Part of a small language model's weights.
Size: 12 layers, MLP 640 tanh GELU, vocabulary 5733, 5.66M parameters.
Architecture: learned positions, biases, tied embeddings.
Training: a variant of Muon for these matrices, 171M tokens, 5707 steps.
MLP neurons of a small language model. Each row is named by its layer, matrix (up: input weights) and neuron, and shows model dimensions 80-175. Each number is 50 + 12 x the weight over its row's rms, rounded and kept within 0 to 99.
After each neuron's rows, "fires on" lists the tokens most often at its 100 highest values on Wikipedia text that the model never trained on.

L3.up160:75 50 72 53 69 57 60 46 58 58 23 43 65 44 38 45 62 59 38 52 30 46 59 39 66 36 53 31 87 41 55 54 61 67 42 46 35 53 44 40 41 34 30 64 44 42 45 53 47 52 55 34 45 46 56 29 53 43 55 43 47 58 42 38 73 54 34 42 54 63 49 40 52 70 49 63 65 66 78 35 41 51 62 61 61 38 59 54 38 59 54 64 41 60 49 39
fires on: " |", " m", " fem", " sem", " ext"

L4.up390:53 65 42 57 78 29 55 59 41 59 34 34 40 77 60 64 45 36 48 49 41 33 75 39 42 47 58 49 53 66 59 51 63 32 64 46 38 58 55 40 34 44 64 49 39 62 32 35 59 39 41 40 72 64 64 30 69 49 42 54 32 44 40 68 59 43 22 58 56 66 55 60 15 34 67 32 47 77 48 57 52 61 62 47 38 50 67 56 48 47 70 41 41 40 51 46
fires on: "\n"

L7.up447:52 60 30 33 53 41 38 38 30 47 53 27 51 51 55 31 42 56 52 46 30 49 74 43 43 56 50 54 41 65 76 71 43 40 39 76 62 40 66 56 34 39 45 68 60 67 52 42 53 52 45 58 75 53 49 64 45 70 54 68 81 46 64 46 28 46 57 42 57 55 46 33 47 48 54 19 61 59 53 44 39 36 52 49 51 59 55 45 38 44 30 42 42 60 48 36
fires on: "-", "m", "g", "c", "de"

L3.up248:43 54 64 46 32 53 47 34 56 53 42 53 08 49 43 29 74 39 39 46 39 56 36 65 52 32 30 53 58 69 62 57 66 58 55 55 58 63 53 45 55 30 70 68 45 29 54 36 85 55 48 33 57 45 49 40 49 61 48 31 40 35 30 46 53 61 50 48 43 37 48 39 33 57 52 35 43 54 75 54 50 56 57 38 43 64 63 31 56 50 76 63 43 43 50 39
fires on: "'", " one", " comm", " a", " list"

L4.up341:57 46 53 55 59 62 58 62 61 46 75 42 52 45 34 44 38 45 59 67 83 58 27 36 17 50 63 58 68 33 60 47 62 33 63 54 60 68 63 59 59 43 35 67 56 38 32 41 44 63 44 58 31 47 49 58 51 59 56 30 58 40 58 57 35 40 59 45 44 43 26 54 65 49 34 49 51 46 54 14 44 38 62 56 68 64 50 63 45 44 53 47 56 47 59 50
fires on: ")", "\":", "-", "\"", " (", "),"

L5.up279:68 37 29 47 56 43 52 19 63 56 52 27 53 35 52 79 37 61 47 71 48 52 38 43 49 39 54 49 62 38 59 55 65 58 65 48 53 65 52 84 38 30 65 58 40 57 46 42 38 50 56 42 79 44 45 48 48 57 46 44 50 25 35 34 53 51 59 47 32 48 38 53 54 63 52 46 51 46 52 43 34 44 49 55 42 69 42 59 50 53 40 47 35 35 49 45
fires on: "ad", "ir", "-", "ur", " T", "an"

L7.up136:41 44 50 58 40 62 72 67 48 49 61 74 46 45 63 52 13 62 65 49 64 51 48 38 51 57 38 41 51 35 51 47 55 44 70 55 47 57 59 37 41 44 18 39 55 75 25 31 61 49 72 50 51 61 29 58 35 52 42 39 45 44 20 43 50 47 38 59 40 48 61 65 56 36 30 45 66 50 46 53 58 46 56 56 34 51 41 52 65 53 63 53 69 35 44 47
fires on: "A", "ib", "y", "is", "ig", "ab"

L3.up40:67 62 42 76 53 48 39 50 28 60 26 35 51 35 45 42 62 39 43 44 49 49 57 57 47 42 52 65 53 49 45 46 62 57 47 30 55 36 63 48 21 48 73 44 56 66 44 63 55 57 42 45 54 37 58 36 39 67 22 58 31 42 39 80 58 61 39 44 56 67 61 59 24 75 52 49 47 66 76 33 50 49 66 50 72 70 62 39 69 55 58 48 63 50 42 74
fires on: "\n", " \"", " claim"

L5.up43:66 56 39 40 62 58 46 55 30 62 55 31 47 44 54 53 61 56 77 44 50 45 33 14 66 53 37 43 90 58 57 32 61 49 57 39 40 59 35 47 45 46 50 46 54 54 54 65 53 41 43 77 54 68 40 61 50 72 51 43 69 63 67 58 52 41 60 36 53 63 40 65 23 63 37 34 39 61 64 65 48 51 37 46 65 34 35 44 67 40 35 47 66 53 62 20
fires on: " c", " t", " p", " comp", " sub"

L4.up373:65 63 40 50 49 48 23 61 43 46 51 59 51 43 40 50 54 46 46 64 74 61 43 49 42 52 59 52 74 46 35 61 72 48 35 46 41 30 48 40 42 56 38 33 53 44 69 63 44 52 71 60 47 49 47 61 41 51 60 43 48 46 36 41 47 49 59 45 29 42 54 36 60 65 41 53 49 64 60 57 45 51 59 55 76 51 49 55 71 19 56 16 35 43 61 58
fires on: ",", " (", " prevent", "\n"

L2.up583:59 59 49 41 82 49 37 34 52 39 49 50 47 34 36 49 45 44 37 54 57 39 80 46 55 35 45 29 72 34 58 76 48 90 47 33 49 51 47 44 58 71 46 25 47 44 44 30 65 53 67 69 60 46 42 29 54 21 55 31 56 52 59 36 54 60 53 49 62 51 39 50 43 71 52 48 42 64 63 40 49 29 65 71 43 46 54 38 41 45 54 44 36 59 61 66
fires on: "}", "0", " H", "H", "×", " Will"

L5.up184:51 54 34 55 50 56 53 37 55 53 37 49 30 44 43 40 51 54 40 63 09 53 27 46 50 46 40 44 66 28 60 71 55 56 39 48 39 40 62 54 53 62 51 65 53 35 53 27 63 61 52 41 41 52 42 44 64 60 50 53 47 40 20 65 47 62 26 72 44 64 58 43 61 30 37 55 46 73 76 57 42 57 67 60 37 41 54 51 54 60 75 60 55 52 19 55
fires on: " of", " |", " this", " that", "iv"

L4.up570:67 61 51 55 56 55 55 41 44 46 43 44 58 37 46 57 68 71 46 55 50 90 45 73 48 48 62 38 47 33 35 45 71 65 48 43 68 54 32 56 44 36 56 36 76 37 49 50 54 55 51 50 21 30 34 60 44 28 51 32 50 55 23 47 43 63 66 68 62 76 53 46 60 51 35 51 59 59 56 22 76 39 62 29 39 45 47 46 34 51 55 45 56 62 55 54
fires on: ",", "9", "8", "1", "4"

L4.up295:55 49 48 49 41 52 34 51 31 41 47 62 61 67 54 54 54 77 61 52 63 62 47 71 63 60 54 51 62 63 75 52 50 52 59 48 56 49 19 68 43 47 36 43 47 17 43 65 30 40 42 42 55 57 41 40 40 67 48 74 50 50 49 51 52 35 54 43 69 43 34 59 58 44 53 43 67 43 61 51 41 77 55 54 40 48 63 46 42 71 55 61 39 78 44 42
fires on: " ===", "===", " =", "===="

L5.up164:39 42 43 48 63 39 27 41 60 51 57 29 50 61 35 68 78 56 52 23 36 42 47 66 61 57 52 19 69 44 47 49 34 51 41 43 48 59 47 48 55 44 47 48 51 44 29 40 41 50 50 75 47 45 48 56 44 63 55 36 47 59 58 52 48 61 28 48 44 56 72 54 68 60 57 31 45 81 62 30 53 46 53 54 40 47 56 47 33 65 54 50 32 75 39 65
fires on: " h", " sc", " wh", " m", " fem", " Wh"

L2.up14:41 55 65 62 53 33 55 60 43 56 57 48 59 57 42 49 70 58 30 43 52 28 43 33 59 42 50 51 59 38 41 38 35 50 62 36 62 60 35 43 47 54 64 64 45 48 69 58 73 44 59 44 83 46 60 45 28 56 56 63 54 29 34 37 75 47 56 59 50 59 46 56 28 48 55 38 57 51 54 36 49 46 61 48 38 47 60 49 50 41 55 34 35 23 47 61
fires on: " people", "all", "ather", "ces", "ents", "ist"

L3.up478:70 44 55 55 43 43 41 40 64 62 37 48 45 49 45 47 65 48 55 48 66 42 44 35 69 38 56 59 70 43 47 62 56 53 79 34 42 34 69 53 50 45 33 71 24 64 39 53 52 56 53 46 42 47 42 56 31 65 57 58 44 39 63 37 69 57 54 35 48 28 62 51 63 57 65 69 66 65 85 49 57 53 86 51 40 43 46 44 64 51 63 58 44 54 47 57
fires on: " Pl", " cor", " col", " Cor", " fem", " Char"

L4.up529:67 35 50 52 54 63 46 48 44 61 37 38 33 60 51 55 60 50 68 44 45 47 55 49 47 42 58 50 38 67 74 37 54 30 41 38 42 58 60 54 35 62 58 57 36 40 31 42 75 65 71 51 49 56 63 57 34 48 42 60 58 52 41 67 56 43 36 40 63 72 51 62 48 48 34 55 19 50 55 32 29 68 42 68 43 44 72 44 51 63 63 63 74 61 52 38
fires on: ".", "\n", " where", "″"

L2.up224:48 59 66 55 49 55 43 63 40 52 55 47 37 32 56 44 62 63 40 54 55 49 52 48 64 70 65 46 37 55 20 45 65 36 55 57 46 36 42 48 35 29 57 48 48 38 53 40 52 56 46 54 51 35 66 38 62 68 46 59 46 42 41 64 64 57 36 57 61 49 42 70 35 54 69 35 46 38 60 54 37 24 71 65 43 38 45 50 40 50 88 43 74 25 69 42
fires on: " ro", "isc", "ig", " Cat", " Port", " disc"

L5.up309:54 71 44 51 39 54 58 56 73 77 58 55 31 28 53 61 54 48 42 65 47 50 34 42 51 56 63 64 48 61 58 58 52 62 51 33 37 61 49 55 37 49 55 40 35 46 28 36 33 21 36 55 12 69 60 61 56 46 66 46 46 38 48 59 50 47 74 76 49 66 48 65 52 72 57 48 47 32 44 54 60 45 48 45 41 55 52 38 48 37 50 47 56 71 45 29
fires on: " |", " that", ";", ");", " the", " a"

L5.up418:51 45 34 51 43 44 70 33 40 25 57 37 30 47 56 46 51 32 74 41 46 46 70 50 48 64 65 56 61 53 44 45 53 58 63 55 52 29 46 43 51 56 48 54 42 54 54 31 49 56 40 49 40 51 41 49 54 82 44 58 59 56 46 42 24 45 38 54 68 43 61 57 52 43 60 49 49 34 78 63 62 47 63 77 47 54 64 51 45 60 48 53 42 60 35 44
fires on: "p", "m"

L4.up499:74 59 51 59 75 67 59 54 46 43 48 40 46 69 66 55 60 45 38 47 59 50 47 38 16 65 30 41 61 56 38 56 50 38 39 38 47 25 42 61 48 52 31 52 34 37 36 50 41 51 71 52 54 52 43 54 45 62 46 39 50 38 46 53 42 49 53 59 62 65 34 55 41 54 54 46 44 63 57 47 47 46 47 51 54 36 43 54 37 83 57 65 52 63 71 49
fires on: "-", "C", "s", "c", "2"

L2.up304:29 52 46 59 60 45 55 46 44 51 20 62 40 32 61 46 50 53 73 43 61 33 43 39 52 48 45 45 61 43 55 50 48 63 58 53 36 61 50 61 33 46 48 62 51 36 43 60 42 62 60 50 43 44 58 59 51 49 55 69 58 54 31 66 42 58 51 34 45 50 63 49 70 69 56 49 63 53 53 64 46 43 47 38 48 83 32 65 60 27 34 48 53 44 56 46
fires on: " pro", " o", " sub", " al", " ass", "iro"

L7.up81:68 46 60 51 29 57 75 54 60 40 67 40 64 46 27 55 33 48 53 70 26 41 50 51 65 55 80 42 24 59 52 60 69 41 56 72 74 30 45 58 43 58 49 45 48 48 49 53 35 53 67 50 62 75 38 47 50 57 54 38 49 42 48 61 44 66 39 54 49 53 46 62 36 29 41 38 39 41 45 67 73 42 51 40 31 35 51 42 46 20 55 32 63 51 54 57
fires on: ",", " \""

L3.up250:63 75 61 63 63 51 46 44 50 60 59 50 47 65 66 38 43 43 47 50 36 51 68 47 41 47 56 37 45 45 89 53 71 50 50 63 31 47 28 39 36 38 54 34 49 51 49 59 52 58 52 52 51 54 27 54 62 54 53 53 64 26 27 55 41 61 40 54 43 40 48 50 32 38 39 63 53 31 53 34 55 43 47 55 73 42 49 69 39 54 59 41 57 38 37 54
fires on: " that", " such", " following", " thus"

L5.up271:40 52 67 50 60 60 43 74 62 49 41 55 49 61 59 53 38 41 58 56 55 44 41 54 54 60 43 41 52 39 43 58 55 54 42 69 44 53 20 18 60 36 51 47 23 60 53 45 53 47 52 61 61 67 55 54 63 71 20 36 40 50 45 50 46 35 64 54 41 56 46 59 37 46 54 62 63 27 43 51 71 46 49 58 48 62 43 59 54 43 50 37 43 59 54 42
fires on: " who", " platform", " group", " band", " teacher"

L2.up105:30 35 59 60 61 75 44 33 62 63 41 39 39 44 42 38 40 61 26 69 51 74 43 56 46 59 46 49 67 43 64 33 63 29 50 56 49 39 53 53 45 53 51 60 64 62 41 64 71 56 19 34 57 41 47 59 49 38 35 36 37 35 42 61 39 72 52 61 40 54 76 42 39 53 50 61 30 58 71 60 56 73 51 37 60 57 72 47 65 39 55 63 44 37 45 25
fires on: "'"

L2.up440:36 50 68 71 93 35 59 69 45 58 50 32 58 53 37 60 50 68 63 32 44 36 34 35 48 30 55 52 44 42 61 44 54 79 53 50 54 33 50 15 47 27 65 67 60 46 49 45 51 36 40 43 69 69 55 30 63 61 76 52 40 52 52 62 71 37 46 78 44 50 53 40 32 54 46 68 53 47 42 72 42 42 55 70 53 60 42 69 39 36 51 63 53 46 58 31
fires on: "ut", "ult", " prevent", " forced", " miss", " Jos"

L5.up543:68 62 45 42 60 61 57 45 18 53 60 77 38 55 50 50 50 18 62 26 68 70 51 57 59 70 46 38 69 36 29 59 57 58 73 55 40 34 52 51 45 41 71 43 27 66 39 46 16 51 57 49 53 55 43 44 40 58 28 52 57 67 29 33 82 55 44 45 42 52 42 57 33 51 45 63 51 53 54 52 51 40 51 67 75 48 49 63 46 56 44 41 39 61 37 47
fires on: " of", " rec", ".", "'"

L5.up600:33 47 53 34 49 47 57 55 51 54 57 61 27 35 62 47 42 57 61 45 67 58 58 57 56 43 40 68 48 49 51 53 51 52 56 42 43 49 47 50 32 35 28 51 56 59 52 58 21 60 44 47 28 82 33 35 62 42 52 53 52 44 50 48 53 57 46 47 68 57 44 57 27 69 59 42 45 58 62 27 34 56 48 50 52 39 54 54 43 45 68 45 58 60 81 64
fires on: "."

L7.up240:64 59 64 48 51 51 52 40 25 39 57 16 49 64 39 58 51 58 42 44 40 58 58 48 76 37 66 55 32 58 46 29 56 62 54 50 71 46 47 63 17 72 34 43 33 55 40 43 40 60 42 43 68 59 50 62 55 50 68 46 46 56 53 46 45 69 73 32 56 57 26 53 52 56 57 52 42 40 37 61 60 41 77 39 35 45 53 65 28 60 39 39 47 38 69 43
fires on: ",", " was"

L7.up7:82 46 30 61 33 55 49 51 38 48 36 69 58 64 53 40 61 52 64 55 60 56 60 61 64 39 60 56 54 45 23 55 52 52 50 47 37 32 40 40 47 65 46 58 55 47 73 45 36 47 66 67 55 67 58 69 41 70 38 41 35 55 50 30 36 49 26 32 40 47 36 46 63 48 35 37 69 52 57 40 40 45 50 49 53 48 50 51 43 59 45 44 48 47 33 49
fires on: " of", "s", " and", " the", ".", "iss"

L7.up624:58 41 52 31 45 49 37 62 63 52 57 63 58 43 55 65 63 41 66 36 40 53 50 43 48 63 80 51 66 38 53 69 32 48 60 45 49 39 40 53 44 54 45 55 21 60 43 58 58 28 42 58 63 63 54 68 53 55 70 40 74 56 53 34 45 39 26 59 28 59 47 46 55 44 43 22 37 61 39 50 49 64 73 38 51 39 63 34 42 44 47 31 41 47 47 46
fires on: ";", ");", ",", "),", " out", ",\""

L4.up61:49 75 39 49 52 50 43 49 57 49 53 34 48 40 71 61 44 73 58 44 45 74 59 48 49 62 37 36 52 46 74 44 71 45 27 28 67 46 49 55 34 44 40 39 63 39 43 54 28 43 48 52 67 40 47 32 43 42 44 33 63 54 42 42 68 35 78 32 62 36 51 42 46 38 69 50 67 49 58 41 30 40 54 45 58 45 49 44 51 66 62 49 35 50 51 58
fires on: "-"

L5.up266:53 86 54 40 48 45 50 53 73 27 45 55 50 51 59 32 60 44 48 44 47 58 69 48 49 42 67 28 51 44 58 35 52 60 51 42 53 56 54 44 32 25 43 33 61 37 51 27 24 33 48 44 51 75 48 53 68 47 39 44 45 60 41 43 83 43 40 40 63 76 24 50 54 52 60 55 36 79 55 40 45 31 46 35 74 56 77 39 31 38 47 51 56 54 44 45
fires on: " of", "1", "ter", ":", "2"

L5.up353:47 50 43 42 57 82 30 56 43 64 45 55 61 60 57 32 21 54 40 47 52 52 73 56 48 47 40 46 59 46 51 40 56 71 59 42 39 30 40 46 30 45 19 27 50 55 26 73 51 58 33 62 57 43 40 55 56 52 62 44 32 52 46 46 37 54 53 53 40 39 50 51 59 54 42 43 52 51 54 27 22 42 63 63 65 41 58 62 65 49 44 43 68 53 89 34
fires on: " is", ",", ":", " ", " (", " code"

L3.up163:28 42 41 34 41 52 23 61 61 67 65 33 45 60 38 19 47 54 49 54 54 24 67 55 54 54 53 65 50 44 58 51 16 31 56 50 52 50 19 55 60 45 51 50 40 51 60 62 45 42 52 45 67 54 32 47 58 59 55 54 33 46 29 67 52 56 46 52 45 65 41 37 37 32 39 54 51 52 64 57 50 69 61 53 53 39 15 46 59 50 39 33 55 64 53 62
fires on: "g", " bas", "enc"

L5.up89:26 60 55 82 59 48 46 47 40 45 37 40 52 50 68 45 54 48 22 50 26 51 44 54 59 41 61 56 33 43 72 50 28 33 48 69 32 67 35 49 65 42 53 47 48 76 53 51 62 47 55 40 55 46 58 33 52 59 54 45 33 46 30 55 50 69 48 68 57 59 70 48 35 20 20 59 62 41 50 60 32 64 57 69 55 47 59 42 43 56 34 28 56 47 68 32
fires on: " which", " of", "g", "enc", "es"

L2.up78:33 62 37 48 52 58 72 49 57 35 48 44 42 41 54 45 63 59 44 33 52 44 25 54 54 27 47 48 56 52 46 67 50 58 44 56 58 51 27 55 41 62 30 34 54 35 61 34 49 48 39 52 45 46 47 40 41 62 45 50 39 51 81 56 49 32 54 29 64 36 27 48 66 49 60 53 50 26 69 44 34 50 74 36 60 44 57 57 44 72 42 38 31 56 38 53
fires on: "===", " ins", "uck"

L2.up103:58 40 52 49 60 35 63 44 62 38 30 47 34 47 38 69 59 52 42 51 70 39 59 51 63 50 64 30 27 51 51 57 49 43 42 53 50 43 59 40 32 36 71 34 52 32 53 37 60 49 70 49 37 58 49 43 26 20 53 71 70 54 50 68 57 56 34 54 47 49 54 32 52 54 29 70 49 40 61 46 51 57 55 70 62 42 60 51 57 49 65 33 50 53 52 69
fires on: " Pr", "ut", "pr", " pr", " viol", " surv"

L5.up407:42 45 33 38 44 35 65 69 39 42 45 49 61 35 35 66 59 52 59 62 40 58 64 64 51 63 69 69 55 71 53 76 75 64 49 27 71 55 36 49 25 39 57 32 50 50 35 40 45 58 33 62 47 45 37 49 41 47 51 27 40 72 39 51 40 59 71 47 52 41 41 25 54 46 66 35 52 23 51 50 72 48 69 53 42 51 33 51 46 57 57 42 40 40 49 50
fires on: ",", " |", " ."

L7.up370:58 34 39 56 54 66 63 63 46 60 39 45 56 40 58 46 23 69 68 57 49 27 55 45 50 53 36 53 51 66 52 52 33 67 51 66 36 54 39 39 51 47 42 50 47 29 40 30 48 45 38 49 60 67 43 66 69 41 44 50 54 42 39 52 38 39 33 58 49 31 54 59 39 48 39 45 31 55 62 34 43 29 63 57 44 64 44 43 28 65 63 51 49 41 36 73
fires on: "b", "y", "ib", "ip", "ig", "g"

L2.up506:60 47 51 48 45 30 42 60 42 41 44 71 42 80 51 43 46 55 36 46 50 63 63 50 40 34 49 36 52 63 60 60 48 53 57 24 52 61 55 53 39 54 61 61 65 53 33 54 44 50 66 19 54 53 64 27 53 26 44 62 79 47 64 34 26 56 41 74 58 26 68 31 55 59 47 35 53 37 51 36 46 53 38 34 56 43 58 44 31 63 59 37 42 38 48 51
fires on: "way", " speed", " general", " any", " stage", " better"

L7.up73:27 53 73 67 49 71 34 50 44 35 46 31 55 21 46 40 54 41 45 46 58 48 70 53 32 49 32 59 51 63 68 65 42 59 38 52 49 36 30 64 43 60 45 52 54 47 65 37 43 50 63 41 38 60 43 72 45 53 60 38 39 45 50 64 56 48 53 50 51 43 68 47 53 48 41 52 50 50 53 52 52 62 54 36 59 26 61 45 43 52 38 49 53 59 71 59
fires on: "===", "==", " in", ")", " ==", " of"

L7.up575:47 59 62 52 64 55 21 50 35 69 55 76 48 37 46 62 29 51 62 47 49 57 24 41 45 54 54 60 46 56 54 63 47 61 43 31 46 38 44 63 46 45 40 35 71 36 44 55 56 61 26 78 58 22 47 44 26 42 61 50 51 23 54 44 55 57 57 35 48 55 72 69 51 59 55 42 59 60 50 40 43 63 70 56 37 52 47 48 47 67 59 50 50 64 50 36
fires on: "-", " un", " pro", " under", " by"

L2.up351:35 61 80 43 76 64 70 50 58 67 42 45 50 35 52 65 45 47 55 31 52 51 56 63 59 37 55 68 58 26 93 84 62 46 40 45 45 48 56 59 30 57 71 45 40 35 61 58 41 38 36 42 47 37 45 65 63 37 56 46 46 60 59 59 35 58 59 55 45 44 35 54 46 63 72 43 44 59 55 34 56 48 47 39 49 67 50 58 24 48 52 42 48 61 54 21
fires on: " con", " exper", " mechan", " miss", " comp", " trans"

L4.up322:68 35 28 60 63 41 65 53 63 59 44 53 52 39 76 58 58 50 54 54 56 37 44 44 31 56 80 71 45 42 57 44 51 48 60 41 30 32 68 56 51 48 41 55 25 66 45 55 48 36 66 59 78 47 54 44 41 47 23 47 63 46 42 47 58 50 48 46 53 59 42 33 49 46 63 50 51 49 46 66 68 51 58 23 49 47 61 66 65 48 52 49 48 55 40 54
fires on: "\n", ";", ");", " their", ".\"", " become"

L2.up522:36 66 54 40 50 49 42 41 50 52 61 42 62 48 55 67 51 57 66 57 35 48 47 25 56 49 36 25 59 69 34 46 47 38 59 27 49 54 52 52 44 59 60 51 78 56 47 75 57 42 39 71 56 41 52 50 52 55 43 38 71 37 48 36 38 55 53 62 38 63 39 74 22 47 39 35 30 55 41 35 50 09 27 49 78 42 55 49 54 56 77 46 33 57 60 46
fires on: " V", " adv", " system", " prov", " Kingdom"

L3.up540:71 55 76 45 44 42 33 56 35 58 37 64 58 57 47 25 32 71 58 42 47 48 53 33 78 24 55 66 51 43 60 51 60 32 69 59 24 38 53 43 32 30 46 43 51 53 64 48 57 45 37 63 51 55 45 37 43 64 26 51 41 54 44 57 54 50 42 61 45 57 51 57 40 60 71 47 42 64 57 65 54 69 48 57 56 54 52 44 47 52 55 46 63 76 50 31
fires on: "ri", "\n", " tri", " sup", " Profess", " Abd"

L2.up561:44 52 46 51 43 67 58 31 77 55 51 54 56 33 35 43 41 80 24 73 70 54 50 62 60 57 36 23 63 59 44 18 55 49 53 67 42 51 52 57 43 60 46 17 49 54 16 44 57 48 28 44 59 51 35 68 65 54 50 56 34 40 47 60 63 69 43 44 28 62 53 75 47 49 50 39 62 48 50 33 52 56 56 49 57 65 54 52 35 34 43 57 36 49 52 45
fires on: "'", "hy", "her"

L2.up612:32 61 53 55 28 61 19 39 50 55 46 54 29 44 35 50 62 41 44 53 76 52 46 56 29 36 47 40 44 66 47 57 38 31 49 44 55 40 38 60 44 62 65 67 68 33 48 32 32 43 48 43 64 42 38 48 58 66 51 54 25 46 28 33 34 53 49 53 41 36 48 45 50 56 55 42 55 61 76 69 31 57 46 54 75 51 55 45 57 49 66 47 60 57 48 50
fires on: " one", "ram", "^", "ination", " no", " an"

L7.up90:40 55 55 57 23 50 58 66 48 51 68 47 36 46 54 50 45 40 80 34 23 59 31 54 57 61 66 59 48 43 46 52 27 53 57 46 68 38 55 49 37 47 45 72 66 63 53 59 45 49 39 81 64 40 41 44 47 51 37 40 53 52 31 49 39 67 68 67 53 43 43 43 54 44 43 71 49 61 44 23 47 58 41 48 10 54 42 33 45 68 54 42 55 80 49 50
fires on: " and", " under", "TC"

L4.up176:42 53 34 53 48 53 37 32 48 78 45 44 27 62 70 60 48 59 45 54 27 31 40 23 56 30 54 43 46 53 58 45 57 57 24 53 56 59 71 58 32 56 56 64 50 47 51 52 42 39 42 49 20 50 57 44 29 49 69 65 38 37 30 67 53 39 56 44 67 48 54 55 38 72 51 55 38 73 63 40 55 48 57 45 36 47 67 64 38 47 56 63 65 53 61 49
fires on: " on", " in", " from", " that", " ", " |"

L2.up347:60 57 33 36 55 52 55 61 65 50 54 67 45 49 61 84 53 69 46 68 38 43 43 45 61 67 55 64 33 45 43 37 73 41 63 35 44 37 53 54 42 85 30 64 41 45 27 63 53 33 38 53 57 49 50 43 70 55 60 69 73 43 45 52 37 50 39 49 63 52 30 47 66 50 48 41 75 38 37 54 57 51 37 32 52 43 60 46 32 47 46 52 42 58 32 32
fires on: "st", " down", " st", "onst"

L7.up177:69 60 30 55 66 18 51 61 33 35 46 34 35 39 50 55 74 50 60 28 40 56 38 46 61 34 56 65 66 72 53 70 62 52 51 49 32 70 49 40 39 34 38 59 51 55 66 43 51 59 49 46 60 62 51 17 40 49 56 47 53 47 52 39 66 56 39 59 52 39 46 55 32 15 66 65 36 44 61 37 59 60 32 38 51 48 30 50 55 68 43 51 64 60 36 53
fires on: "s", " the", "ing", " f", " s"

L4.up559:57 58 53 56 71 76 34 60 41 48 45 38 51 47 51 63 51 55 60 54 55 34 43 63 25 60 23 42 32 52 71 48 31 46 42 50 44 47 53 84 65 58 31 37 68 24 42 54 27 53 70 66 53 42 20 45 56 39 62 46 64 52 29 62 55 57 36 45 62 52 54 33 44 33 71 34 62 41 54 34 46 59 66 32 60 53 54 44 48 39 59 40 38 55 54 54
fires on: "-", "==="

L5.up566:60 57 39 47 48 53 45 45 56 68 78 24 65 47 27 63 42 55 74 29 63 60 62 63 59 50 70 52 49 56 70 63 55 62 47 68 66 64 43 37 48 59 47 40 19 37 54 29 44 35 42 47 38 44 47 24 62 27 48 61 47 36 66 48 70 51 47 64 37 54 26 64 57 41 51 44 60 37 60 50 44 72 51 54 53 60 40 50 51 44 53 55 22 45 27 51
fires on: "ing", " to", "cept", "ict", "ed", "lect"

L4.up359:38 35 23 55 36 57 73 86 50 51 62 68 67 33 49 50 42 65 49 35 35 61 61 59 48 69 48 66 29 62 57 49 72 65 62 43 50 40 53 62 54 54 37 49 43 35 54 49 25 58 51 68 43 56 46 75 43 48 50 19 39 44 43 42 45 42 65 44 51 40 43 35 49 59 40 48 61 31 30 37 48 55 44 56 45 50 56 50 48 57 68 47 50 47 49 35
fires on: ",", "),"

L3.up164:43 40 56 59 43 47 28 56 62 33 59 44 64 55 45 54 38 54 42 50 44 56 58 63 60 47 35 75 55 57 63 77 42 46 59 38 48 35 46 63 78 52 46 44 54 52 56 37 44 49 48 26 55 51 43 58 58 56 53 48 79 66 48 51 68 55 62 35 55 44 38 44 52 41 75 53 47 65 47 63 45 52 53 45 47 30 69 45 35 52 67 46 32 78 76 35
fires on: ",", "ales", "—", " Australia", " species"